config.yaml
d_mlp: 2048
norm_place: "pre"
norm_eps: 1e-06
attn_scale: 0.125
init_std_o: 0.00396
init_std_down: 0.00396
lr: 0.00648
lr_mult_o: 2.0
lr_mult_up: 1.21
beta1: 0.9
lr_head: 0.00539
warmup_steps: 200
schedule: "wsd"
decay_shape: "linear"
dataset: "wikipedia_en"
MLP neurons of a small language model. Each row is named by its layer, matrix (up: input weights) and neuron, and shows model dimensions 224-351. Each number is 500 + 25 x the weight over its row's rms, rounded and kept within 0 to 999. Numbers have three digits each.
Before each neuron's rows, "fires after" lists the tokens most often just before its 100 highest values on Wikipedia text that the model never trained on.

fires after: " in", ",", " of", " Puerto", " to", " South"
L3.up241:503431457514475476491502481472485493476512531503453483519513513500460476488568514484496538478495532482461485483512487505445487547498514486481483536472550524497500497470523446492510531486510511480471503494477534550527512519534469521520521542516537480504480526480511479481526507523487568470482503499519494494516459512485505474468553470473519487497478492483503498492480536461504521466510

fires after: " from", ",", " (", " From", " |", ":"
L7.up720:531479478526463489470495472475441497523498489548502526480525527501542504490490500509447525474486518485539516535498532515462543454461535519515494490466498512473500468459453476490463523528476525524499525489526484471518475486477472557515512487450473500482511546503494518460495481509495504592469506516489532500503530514465505483524549538543517468480552505512507527500467464507430472492470

fires after: " the", " U", " A", " J", "U"
L7.up100:498519506480483502509493507533449495468475472506515484470509487508479530563508488527515511541455507524489496504482446524530476445487532512482494493535532496477509533519490538502520513491518530541509483492490507517529456516524520494499503487509497509525512535460492495536518497483513471490518540478506483499543511504524508526482509470446496527496494492526471479525496525463543499520524

fires after: " \"", "\n", " (", "-", "==="
L3.up124:468488481493463519547521541471476528497512497495445477510511507513508486450486487482506483521568488505478441509490494524473536500490537498511462458461535520534493510479479518532480520478515531538511543463488473508494536551476486511508540518538476498502527559508500507495514514508536550446513542490503492437497508456527519501496508480499511482498567498474504525477465482507493537442526

fires after: ",", " in", " and", " In", "."
L3.up1461:488492479479506532489484507547510516508485456509520488527504519502518489497503482516490467498502509478498486496484485493498455496513495512482525512528524507555470497489495528498516513439521495493518544485501489519500509510451524544460495548493515535524491485526519500509486479499476521508516532490509457473521518540507515491487517493460476452475496449486534510490524510467479474521478

fires after: "\n", "|", ".", " |", " determine"
L7.up1811:501463475506503519442515488475483452474456483484527546489512523466511503503514514483497511533483504466479496485543461518513483451490455479544492528517478499498509537478513470549522525552528485497522493499497461478502491472496476517484497489539475514470511505495538489512468501510452477484456486509520511510494527513478494477485545580510506537480476525519516496525530483518535474531488

fires after: " |", ",", " on"
L3.up1976:516514531551502479490502542521500478492527492493518501536505496488520511541485509476510504479509498535488497483481547494483505461471449495520506514526470529553476486492509503492502515480495500503530492475487491548505501505481510481478502461467510502511508490482524509507563505466441524503527495490457500523504473579467511497495529483511483489554463496525537539523426497508494504550511

fires after: ",", "."
L3.up1990:508472480483471498508538545503446546443487527495521495530482515480504470499496483493463468552518494523519512502512499508485521535509491553562522503489469466497481483489514510456522498522498502529495470501466500493517472528526473521543489507545485469512445517464491488527566502481523482480470459534485500542542492513497554491508484458504468488499479488499547477512438529447515486511490

fires after: " the", "==", " ==", " The"
L7.up51:471523491512525499544488493500421468513526461489485546524519483516544551519475526516529515477478491494497515509496516530527499471474479462490484495448495487520493508522491516449473529496497501517473515490477491469473522558486479507453468536538536492500537500508518522493505497486499415509453500506510513528497498480553505476537475497526471509488486532487464494522454475488518490474530

fires after: " |", "star", " was"
L3.up896:560478547489481472527468541510509463538508496473522471489486543525471532502549478479496515473540467480492480471438499511529499451470512513500479506480500510490495562480443492467489536506498500537522497493506501499469479499486502530546504502493470469457537545469521491513500533500501487482493539479504526522521477558496474488475484485543522544506486525489504541522521493486523468492553

fires after: " the", "-", " The", " his", " 2"
L3.up327:525517482555523519520513493458494500474493469472522477522456495510500528557475529512488505507475509479477502521488505538505481537479496442509478519473548515520470547528484488523537496516506527448525505486504486462502529501508459505472546489497479490499439510493497477511490509430493509456518471482540531481437499511492523492504504496512540498486489525522509454508543498450486508520508

fires after: ".", "\n", " However"
L3.up752:481498458511501530451501558513497477504484536482496506495501502474469512471468522477541517570505506524480508480467473529516426535488458505543509492522521499441480463504463585484516485551545485497474528508508470470524544491502516503579506527456527476521478480492528460493524527530485490467469523527463482491482498507472479525525454476453477503489520473537508535451505504552485484503516

fires after: ","
L3.up1849:483533526472500479527493493527486486495508503512512533516472456553494491482460558560498533474494466556448502507516508526507526495498451518541471455503477503521508475539516509473480482502528477507521471510449514494478520471452481496469515519501510507487490477480531521493508501476500530520525465511520478442523519496507516447503524479472488490508511513509528510480525484512493519478466

fires after: ","
L3.up887:505495468551507484492479473526487510493523501497519446501454521467504485514523480465495519515484524497445515495492502491446486521479499544519529509526487516508457505465494511469517508499502494469534493518510515478492550502537497510428487514498512523536495540431443471522516498500460527515482484523511490521532478496472506468506532488499492483477518490536525492503521476502459504512518

fires after: " the", " a", "s", " their", " his", " with"
L7.up1570:512553468532482523528491523461476491497539505503514503541476514519499528502469467539508448503501503477485497558495498491526459497527501501496548522519544520487506514506487515503470495495515515460508516509539508499500490459501446506493512506482547516485514497445516487480487498497483472537514512501508548507474523497518487512527511484534480479476503513481517459475502465456479513493516

fires after: ",", " and", " is"
L7.up690:573531504437515511486485519538477524462506482506457479493471485475460499518500486485536456537548508481470486543495444494513521493473494533506499479539458536459529446517489514509452540502502483497529485509515505480531475502544469499504453539533486475456543524445539510493530501485511512499500514479532497531497533543522498529540507510437494512476503455513513477488486505491535468488491

fires after: " the", "-", ",", " in", " km", " and"
L3.up1620:538502535467466512481522492501456457514490439475529506505517524543502511499526467470551496534490516517524484518494496461513492502475478506467452500528531463508446506515541515470490489472545476524501510449464509465511510529514498519444502482487493498484462486517481526513485541489492510453520497434551497514527465474484470472509472490511543487513475528488519509484519513517473476468511

fires after: "|", " |", " ", ","
L7.up1198:538529529566497536495496481520513534501492505475534478488442494518507507542524498512509468503501485503484493544514511520497545523517516512544484542523486474478477528499463532499543488527496488473532497510522492503494518524489470481468459438431492465483563503503532531494507504467532529528491507499498528480479482509498527514507513504511484479503513498519514497509495515530439476478511

fires after: " the", " The"
L3.up1184:483538499515494476450534534470515455503515495480508506469457487506473499487496508455487545525509491513508449508501509523465513522497515483515453516467521532488532506480493497501481487512478498500541494528516502459482528506472500473472447493508478484536473529480496498531515453453500466504518494508501484491544467477542501517521510498527494547522516487519498542509470489510511526507498

fires after: " the", " The"
L3.up1811:521487510486544507468513544522497509474498472497532513485462485489493483527463501451502517488501517529514482496539533505495517497476544472506437469494540487492534521506533484477535479546486486502486485519452489468480551515475530495467485496517511492508457534535475473507475492468510457543488475549489510489495467467528515503539506490502514539541489473542452533504517509493501500459497

fires after: " the", " The", " 1", " first", " second", "st"
L3.up384:499532538498563502478516501442497511478498480483502574485469484509487490518474482501491479512501503492497470493532531525465498479499529498502510489507495473506572475497493510531529483547488500512495531514464512513513510522473509503478491488514484486493502477485483482539478504485459479486516483511481515480527468505477524529503496492529505505519513528512490515467449504432517488475501

fires after: ","
L3.up775:492505504535490490511480470490502465456510515501517482554499512456537456568488481504461510497538486488477514545504498495453502519521530536513523467494495521556523534484510516475472552518496501496487507505511535503498452466490473506541474500493515540455478465490507494501507546497476496500516462504497552468530495504542462481492489497508494528535528526496492487499455460525496497528472

fires after: " of", " to", " for", " in", " at"
L3.up170:491490465512527458488477549512447536499473507465521516469505464502479507500520490468519482564523459504500507522526509482473525512525481512542499466477508489511453526538500548511514466499518479480476497488485500498468490465505459525517500467495517454481480484517513529496522547495490566512494513481540517523496477532520519520505518498498505486487523508518545493517551510483517532498550

fires after: ",", " is", " was", " |"
L3.up533:544461502498501494471517504516477530508497497484562517490487498497518524494519482496491483448492544495499470524500444503497478395510482525519495470521463493520502467470509502496500446470546464494526493512527498518480501546429463464466483480505489546533502538473494515480506476535487521500489514508516497505507510527529489487479462501460535520510482497472531480570507514520483516479469

fires after: " United", ",", "-", " |", ":", " the"
L3.up116:498496477503473492483519500470504487468510521515516537462486501504484505505506491475430542525501502520480546510533487530510502476526523516514499478506513489441516493529544473519536472449506483522520476482461492529526497477491500501476482511511526518522469504498485471527514520481470504497506486505491508497466502499518506524479490514462491476498488512513517501492515487507475541500560

fires after: " (", " ", " \"", " '"
L3.up1698:491481479467512482517497511501476500524500442469515501514494505534557465474499504451527493533492529506490490511526508510475505477528483488500517506491489470505522524481522498528523537502492517508499489465511479497510470491494491472506526501454501484517513498500521476457524500456498556491513497511485500453487488451466486484474492489513468440488444454497516478471487473519490484483458

fires after: " was", " as", " a", " is", " being", " and"
L7.up447:475523578509467521486520499491487470509491514501476529514502485492479474478486503493546520496504464475513487496496492444526471471526513528514453484539499481484526496497494517534485494514475531531518503496503492508533514507508482505496464513515503530507525469474494476493495475550488522495522493471483500510486475487524477518520489481468488533438513497466451493512505475485490475501491

fires after: " the", " (", " U", "\n"
L7.up992:527516512487502472543498446452497515482532479511542509496496511539519522461466476527494509491467557494525505474512505482509519477498563497561520474541483489464489555456529556517517521502441476467518490457515489510487476471548481538512500515512532500500531504484506525513507525486500471528507513499527529510527510505484509521482534490500497455548496459503511486485493486473553555521500

fires after: " \"", " (", "'", ".", "-", "—"
L3.up1639:541477499504505470504498483507514526511472455539493510501464492529522499474538513524510548509493480501496500514524528523502528507507478484498480522553476478489498528537502508514537548473473524519529470514500491472529536511449583466493513477509531497524479514485502523497475482473448522500487482463489517540481488474491509500494515471511524474498502498476527512483483520449513491470522

fires after: "\n", "|", "-", " •", " |", " \""
L3.up801:487517515499543482524487501469491519471458445478502512472492512511477491505518493455497536517526466519529458483516486494537489509501495469483480512486452485496487514474474540531542507492445501460491510520514506492462538521509494483471512482483505508491488504477516498471497471446501534484493521509465470476511494485495496493522544479501475553480513491513473482509499481550437528462543

fires after: " and", ",", " that", " the", " which", " but"
L3.up1169:483487494544517483494483507518518505508471468528511525499523488494541499472435503537494524529490517532532463467469498477516483509509452520525491555531522493511520494508546444461506517526526489509523477494519449496525483523510485493600482505496542595484504471478506497543502527481490517497487535505475487514500474512461514502475529484504476501495473511522463463522542530514548478471488

fires after: " |", "-", ",", "|", " (", ":"
L3.up171:502492502474499522476482477475512518488518489518485472484476527487517453497479525523500486509498471449481526521503525477500531509496482562540494544500506482495510539462511484471502516534461509486498493474443479518523498472487512530460552491544502527532524502508485511527504501480475512479502427525480508522494498493519519503496527513458469491510491507438517514535538480496476509527518

fires after: " |", " Shot", " in", "'", ",", ":"
L7.up131:522550509523507512483531455511514490502477490507463510463474504450561488487475488480514501533500540490511540555498492519476550507493512501482501515526473476486474509478480522561511459464502497485467519474525464471473530490495495474509422467474503507550469494489535526515489507550475517477489503504496496471500488531480505459513534474459505505456565461454517513457525506526502483491529

fires after: ",", " and"
L3.up652:484515476554517516490472452511536496458529497527549484517502496509460472480463446535554496543523459498459497461503463496493491498475477525509509491532482485504529495535434486455484485535482502494552505507508477478504496503532473520487511491517520524522481508457495502502497519549451487480506523482512512489480441485541454518487501523488547471495431460527480527487492511545520477477477

fires after: " |", "|", " (", "\n", "-"
L3.up516:509498514530510520480499523528490526501516476514525512545481475498502496477503470482592455529495506470460517546500484533485490512536471513558511533521512509489485534524493464470543506443473520512514476505454496474485510488505518497514515495529495519466522461475454460504505483461487507507517509466482511546462522501484456507477525508510490507462509531514477510512513488539498514479465

fires after: " |", ";", "|", ":"
L3.up925:476492531490484521507502503483497507505472481465510456485494520502515522514508528548501488523546508494438439501485542505516491478491518499463527487437497474499498493520458481442541486505491478558502506552480492505498467485529521528515512509511462514497493501477501506453493495538504536519539493529515509447452484517532486480491446503483554475533529504477567483526517504493502484506523

fires after: " the", " of", " was", "'", " is"
L7.up538:469515555528513502501563500504488503539492522555485526506513528463515468472517451535551479477492487532536454545495477553492520445507516475470519485497521535482494509495490502489474500485464496517551449481511494553494499540504477480489527506507519455513488500535520512546512516510475480490513521518480509478505481471508529503510496508479506512502513494441484503501466476468487514471509

fires after: " a", " A", "ey", " in"
L3.up210:542494541493498498484472511482505448487462503469539476479518505573490475544499540519527543502533479481492504490534524535504468523499486527468454530531514519522470492509496499473489513514517539549464503485519502510514474463498469468518519549491498518528492469471534491470500481531516493538488475524520485481532482487521503485493484518510492471478503478505471523514529481481465554538525

fires after: ".", "\n", " In", "In"
L3.up638:511516506492481516485507516500479511477459470471573484498492498489519456519492497518541482493463510514451472485482467491498483497434487492515528492547536499476438513522507567512495486483513503511488503513511515478491491540461508481519489492518523530499493488465540447491495500526481498504516566488494512494461522505513487486469477512442528483522539447468496474452520472485505488491525

fires after: " |", "|", " No"
L7.up1404:510473502501488508497459480502494465497523543488489522507456531546520523527542495471510493535490495490525512516497499498502526470491534543516486505516479454491523512548534519515443491455474483487498522532498485508489516512480493524447466522553496497486546476513424554495473511493525509510519476481482513524511543507452473543479482493500485492474474496508461499489481454505533486528503

fires after: " |", "\n", "-", "|", " •"
L3.up1700:540470501473493440501496490446470510491471532469479445506504528515505502546506483514476500494503525482493486425521506502479484478479545492478519456492505508485516470457506510506498498501523495508438502492494498489451538539477450545514473480491516520483515510463471471512497538470463521507467512458486544441476472496478512468495527524455527495530449479493494479527492510531522476484487

fires after: " ", " a", " |", " the", " A"
L7.up645:535543469498523489514436498525468467495534489461506513465466514495516507531504489527474533504495533515496535512518500529482471516514549536466519510469497517543488540522466475475523492502502536489478524476503505501493473475519466453511528500470500461484468500498531496485461497443473493470490474538495531508523529487505469515499466498493525510473494546490497470513507475522456539505489

fires after: " the", "-", " a", " an", " his"
L3.up74:490497489532510509486507467465486481466493442514491455482492504511478493528478524494509516481505504536512514481481477536549509512473504462491534537493541491537514518501483439456479457504483519525472485461517525514461485512503513520504498525506483473550463472503524469465508484470518449458500509487548509543487491502490518509490464475527474505510500479500463511511460490475464517483499

fires after: " the", " a", " to", " went", " The", " has"
L7.up326:494486521503521478477522501488464493489454523492469495456494491526511491512589473552473523476524505511465461530484472509521490510503522547494473518499512521481490490513501469489505501508554498481460512486506519485470530506462543480525512483550492484483528497478527544516510485502498518522484470501495511528535502499487561515497525452478512537539442521519474535509487569460496537494487

fires after: " |", " ", "\n", "|", "-", " ("
L7.up1636:456464534475484535485519483461497476513554485497524529449485514497470486495455476466456488485525490541481515472499533471464524485509553441509476511524480494516495544512512515490523557544511569524500511500483486457468538524508509474503482480502493524489507457468504536463478431463524512487507523472467474487528516525525520521531527483526522513488508452531554521525486512486498516480511

fires after: " the", ";", " his", "th", " her", " US"
L7.up1519:500489513541490536505475484500496468512499482483510566520494495497502483546496455516532489490526523508480464531499493474510530473473507491488512542514534509503450542496496513521535483483468513523530513506498536540513529488522510538461545510473504508519517469499534501528482493457548495513509466496473526453454470460495486513553498488500519460513466519493493496462488524533514478500560

fires after: " the", " The", "th", "s", "G", " G"
L7.up209:516510480513495506539508484530481481515503448531501566530520502488487483487456489519495546471527495525515465511481414510530447487499484509468495496536533464486523496475469528496493534507508492479467506501521489511485521489505509503501495504557494521503524510489551473503508480511490511501521495552464497523481511499528489489474506473508522445530475503524506515498462483527476473517507

fires after: " the", " a", " The"
L3.up1541:507521515526478516451523514539500463468499481489487522512493482464555454526517484460481485526477516508533521493512494502492493492454518518513466482435490551482521513535510507535525488523496484526511516478512488482455499492534498526544517517498494510527509488460502481507494489476483443516456451466498498531461529540476519535518434489477505553491480465483537503502534509489504549473524

fires after: "-", "\n", " •"
L3.up226:503499526521509504460461457524490489452510466526491517481522513509506501514543472505489532542518489498437499553529470547488483544476499511468451490478520518554486557550546499481521491437461484464497530497499520459522517492449477519492485504477504467495513503523472473500447535476540496536505503523521506468490478500484500519489450498497490503452482532576461455494489500505491487524505

fires after: " |", "|"
L3.up1112:498489528498489521533514510475487466465499495447499507471521495531499526507484476495507518526536487479486503559475555502503519450510492478504489510459523500471489481514514502503519541497487499589530516523477537507501496525494461497484507480490544504487505499508513479499517494538488512502502502506470562524503517515496523522480504518527496527532468505494510532522477480466489487576502

fires after: " |", ";", ":"
L3.up1857:519504557528469494506501520491511475477478524462504492511474475503512491550511484515526470542492540549526501489464543482513497467477442494551494472485498476476528516457515511486533454471467489486493527511543476512501525489498512483508560469515514495505509516446530513543488491552471511482485490474570479502462508508459533510502476468501518477517513475506476484548534532492497500536498

fires after: " the", " a", " his"
L3.up1012:529487502463478548520493472511514525495535531452539525486502494478493511495495509574485538504550534491475494488508500521503480552463506492511527522504499459516446502502510436475496497466513503549476519465501521509488460544475512497518494488502510478478509513502461457523508493466472464516510487480506496503484508494491503519505501511503491518522459514505508508450484532484491503491472

fires after: " |", "|", "-", "==", "\n"
L3.up1239:529500519509498522535468456522522515474510483506509504505511501508507510510553472473507470515516476501467499488465489502446458477503542582478452470477498504514479514511532459496488465494464446522455505509485483463492531514495456514472515494502521467511491498507489522495489541484506471471531526490511541425519531460503477491458484554520502516446505511456480496450469500489527506520473

fires after: " The", ".", " the", ","
L7.up906:487491493498514513501488504540552539518479505506537507458468535495461507522471476526504538470497468531481537495544504513467487515485538499454500488490496512454488523481468496452537500490514502513500510512497492486466499471516484473486511457509505511523469471491481552479482492440480552522527512459520496472497501491515481522515487522449483532460502475482491546465439470528487518528504

fires after: "==", "\n", "===", " \"", "."
L3.up886:512481527532541466497477517483489553509499484478524458539506546547520516523471535490512554453495495502526518532507531513486469464497505538478494421491509494517492522566448507514490504511491522498496488473482486497522506508508518527528507491496503530547483497466543503531487478432481520500469495486459493476495487542515490528523478477469502499480502478502522492505509490486461561513488

fires after: ",", " York", " in", " San", " U"
L7.up1798:505489493510479468472470513466513478487485501477478478487465513519505494485481551521523512524511509496499526496471544486536512512516545492513470509501497504510496487487461503516503510531507499498499465478444487449510494475541481510519512524523517517525502451488484513496503466498495531540496475484494501470479474475490530497454508474472566499479483525463504516478515487499494509525498

fires after: ".", ",", "\n", "|", "-"
L7.up1482:478469527508536503502485473486497526525521472460493506450461515499474497491516533481502501487483506541473499534526527504460474529502473501506474449524502524522531508494505522545491511481445492495471527461510494507491538477474445490515435533493497500510497537483499506510441495493564490514485525470490490471506536500490491529514487520521485500516506493537527518495476506525495510476482

fires after: " the", " a", " The"
L3.up900:510519519552496415501503458461517468490500549494515485537532493475496489509470519484522479490521497528508514496506454519472476529437506474483497553551511497489538495472496516476498470495471562500453477470510459496506490477516501477517468468494444492464516529481485452524505547511491472523515465517544470481522539480554497499513507548521501555507502496523455481493494521424512472503505

fires after: "\n", ".", "-", " (", " by", "=="
L3.up294:528502508511483520501449516482498501462500487498494489506481517466527469496531506505492487508536497484508496512491510482421522482505498531521435503478532474512475488518460536478536538516505526527512540481517500480531493487579511541512527498522488529497490523510527476509533517514522509476465515488484527522503447507475518486521499454504489454440498523483506485447504511548536525526554

fires after: ",", " |", "F", ":"
L3.up901:523521508510513491474497491488509515523491509541519510492494500491493504487478468481536494521522493514471525523496479453458487509539516492485445530482498439459485477531524526514511516481507490508533515463489457468462512485489509525487492523467512483512500535493479487500530498501466505526514527538528512492535485524486531540497495550470519491510437512490495483525491527462508474499475

fires after: "\n", ".", ","
L3.up764:484500459473527526488502488474492460527492556471505476535487512490481488482488508481467485536490552505480527501496517501470504523488512538514487434505506567555485531511476548467522504529478538526549474490527528475487530513508524488479544501444519538483484497469518509545491531501520525501493494497502478475504493512494511482539534471475485506526528480471501445461489491533506510460497

fires after: ",", " and"
L3.up1869:491479502475476475483518508497440520500481499536506486479467511496514439542467505492489531522498522513504559516514525495507516511521505540512551501502506501493549504466505491492499495509502487509540528519498514528529502505520457504499493528507520556454477527488483467484495514528497478529476486516522456520522523503475542543501540506499469487483502501524494464483523486549505500499478

fires after: " |", "-", ".", " ", "\n"
L7.up1428:507517496496514486503490469525495504509500490486493501527490547512472533557517515501472486496513507509471524469554461514504487507505499517512468484518468487504522529477510486505562494510471502512480511481482530469554551467456517535532522480471514464493503503487480524483506534522486451501479526512457525506498472479502488508488413481496463536439503479460514530491485511520471525524523

fires after: "\n", "-", " of"
L3.up439:472488540450517506473478533528463489525490534509506545506499488516456469513491463481487483545524504516520526506541518514527485499460452516534521519481509474496492498530515564497488471456508451524476488504473501460500475472516527449518490500438478462516502526510460447485513550512544476493517518514456469502488539499455536492482485537483531463501501510495462489521521468494490500478482

fires after: " was", ",", " is", " a"
L3.up1079:533485532545497472511521524482501518522477481533488468517480501465458479483498492516544491480491507532474522505525528519488485504498456499489527522523505485463500488516459490513528498453517490494531492511485470511473496574503494548509505470541556534508542528478512460549502512469474503519508470502464497500525502483480476524516449484484521521489502519545494547478537464473532480500484

fires after: " the", " The", " his", " its", "s"
L3.up133:501472509531513473538517461478507515488468463487490473565467504493501497490482509507520468519501515523473503515527470521524459492510488476482466521508521502491531529450512498498461507489459534464466510489546484487460516507519447549489540485497496537488513491506510518540480515473479444487456489455475524502487505469505488482489519481490532452507488529478475485496506476502477468501500

fires after: " the", " his", " a", " first"
L3.up1337:530499533524502536492530498501531489493491515478526457488481445515568504555422511518513484490523516533491533546467520510501483489425481503502542517488463478519514484497520532515552508498452519521500522496521543494498502488523484460524506477488519520500485531504507509520476449465464481482523489478535537524503430520504514540505536480533536525508490512532487523547548491447480511499480

fires after: " |", "|"
L3.up1687:499485471503516473520497484495545527509459523499506492447530542519567517497475462477507485445467493501511496497515467482490457526520482461463511476517517485511444489484510475469509486488501471518512519485514507473460553502534483477512497489485436502490516491455498533482504540503466488484507558462464531511527512517443496479487543526509541509529457502523482521509480514543490506536483

fires after: " |", ";"
L3.up1344:548482534490517477506492499469471528486515521522522514525481491508472509522540468457525532487486462488514434501494535484491449509484506543462507529481473466448505502508455494499504488497504520506505491474468471531488470516489509515521532481516538546497478543487487486521520546520509492525541494470490505490490479465486498509493487501509553488512483513506492511488506486503552486531482

fires after: " |", " the", " \"", ",", " ("
L7.up1205:512522527519500492479478456499505474480514524543521489500530488536486529480507510520476514505481522518474512486516508490486496488501504468523499461538550522518537480485488515515485487498511537484501507503496499494499497523509537539470530514500457507530506531483513512533471502500513466520480487488546496484538459501510496519484458477529465528473503476473499498505526509483479496496518

fires after: " on", " in", " the", "in", " from", " member"
L7.up708:531527501491496534489497537513484488472473530515504444514514503511494509521509455511469501523501514480483477540552501515478509517469504481539497479483504452497526499541489451505525526532498495473518524479509541474512508519455469511514488480484537441488530543529479474478479500477485479513476459470452494521503531554531480493495475501518497505543541470488516526490519470464499477470494

fires after: "\n", "|", "==", "."
L3.up502:499485523528514519470483509495471470515520485470521529466485516510507529494497487513489496484516510539504502515466492547510456485461478529506473478484483468528434492470503517491542490497485500494510511514534501499496455530479513471495535488526472511511511485477529505539546517510480496487509514492483497517530512519492530450490534493466496520521478463466510504441503492505488521531493

fires after: " the", " ", " C", "s", " A", " The"
L7.up1841:498504495508492496533474513527502502544471458520529535482487477489506512523510480518453557501482506532483500478489512502517509487470516529476504518530511502507525510478458491447518496489502491509481524490514474513496494521487495497516507493520503493518503498437498556494463488463472507533503488516498508518504450505464473533568481454512484487477492518528491497472497515538511514496473

fires after: ",", " |", "×", ";"
L3.up572:481540495531484524517537497483496488513508510497530481519507503473542476520512503508461498510486498486507511549487455480483486490424478508500507476536524510434468491522471537463506502543478500476515442473504466514507516531494484517471459464489454485450501507465545505479473498473488484492470503521502492505522487494529487497506460505523498520519540532485490533494513525477516503506490

fires after: " the", " |", " at"
L7.up1318:484512481503482468514481498569512460528511482511522513523484500517532508470509505513500538503524515530501484499546538478517526491473564469514438519498503499522514555518515491496474461481487494478499517476479519505513481542527521482476497545520530487517471501483489498511496511543468467468485489485436513504509507506480506526498507452516492507551494498485468470509513495471467460495492

fires after: " |", " ", "|", " Ref"
L7.up69:488500483503512488481511492530542453468492488488550550506495531506517529555524534462471502490485508465512551497537488525480511456500472466557494534504509496503529518493462496482506514501498485518509483487480507506500538514502509512504501471539504488478544489528496563505511519488463507465477503447491555532521570476488516467467495494509543517522522527518504515468517506471494504494469

fires after: "\n", ".", ","
L7.up62:519522518471505492571503509505445521505548514506514483518543503494483462461503545481494535539533458534511506510520513513506470475496519470536508510515488512476489551499544575537518541561512514518528480497450551440513510513488454457507496495522498566500558502558491470529507516501436492522530498452502474536527532464468512477517494480444533494509496525495495553511475502473455498513477

fires after: "-", "|", "\n"
L3.up1345:528558544501468500489540450542521506476521508483558466433531477485513482473475492502475517510529509505504484516487506499538494458512509516476512493501516502471461471516479500513492527507500492479491518534515455548537461503468519526488500451489482556479504511491527509503537522499478517495476505490463463488518495501512496561485564504518523518498458516480484485486515501503506459481505

fires after: ",", " United", " (", " New", ".", " of"
L3.up1430:551502491515459451519518502500480533507480547491484490551448473545468495497490507484493529484510501529479472497494507510470547479508471506482475532518506497471487481458511485496518500542533499490556500483510535495445453491523451506509477493496475499489529508509492495492528523498515475519517487529500522516500492500482541493512497468550536440522508504496511549514529535448502505523459

fires after: " on", " the", "On", " On", " a"
L7.up1719:455530519455460486508474476485479492485538499502503480479482467467449438498482523488489497516477518498487525504511488494486520503501521524525494477463507506495533474542466527541491480494505498470495472499529514489443547518515487459457527492502461472471524518480541485508501554501531461489519496459507499495534491528507491489511510491462481493491487508489475519527519532524461480488580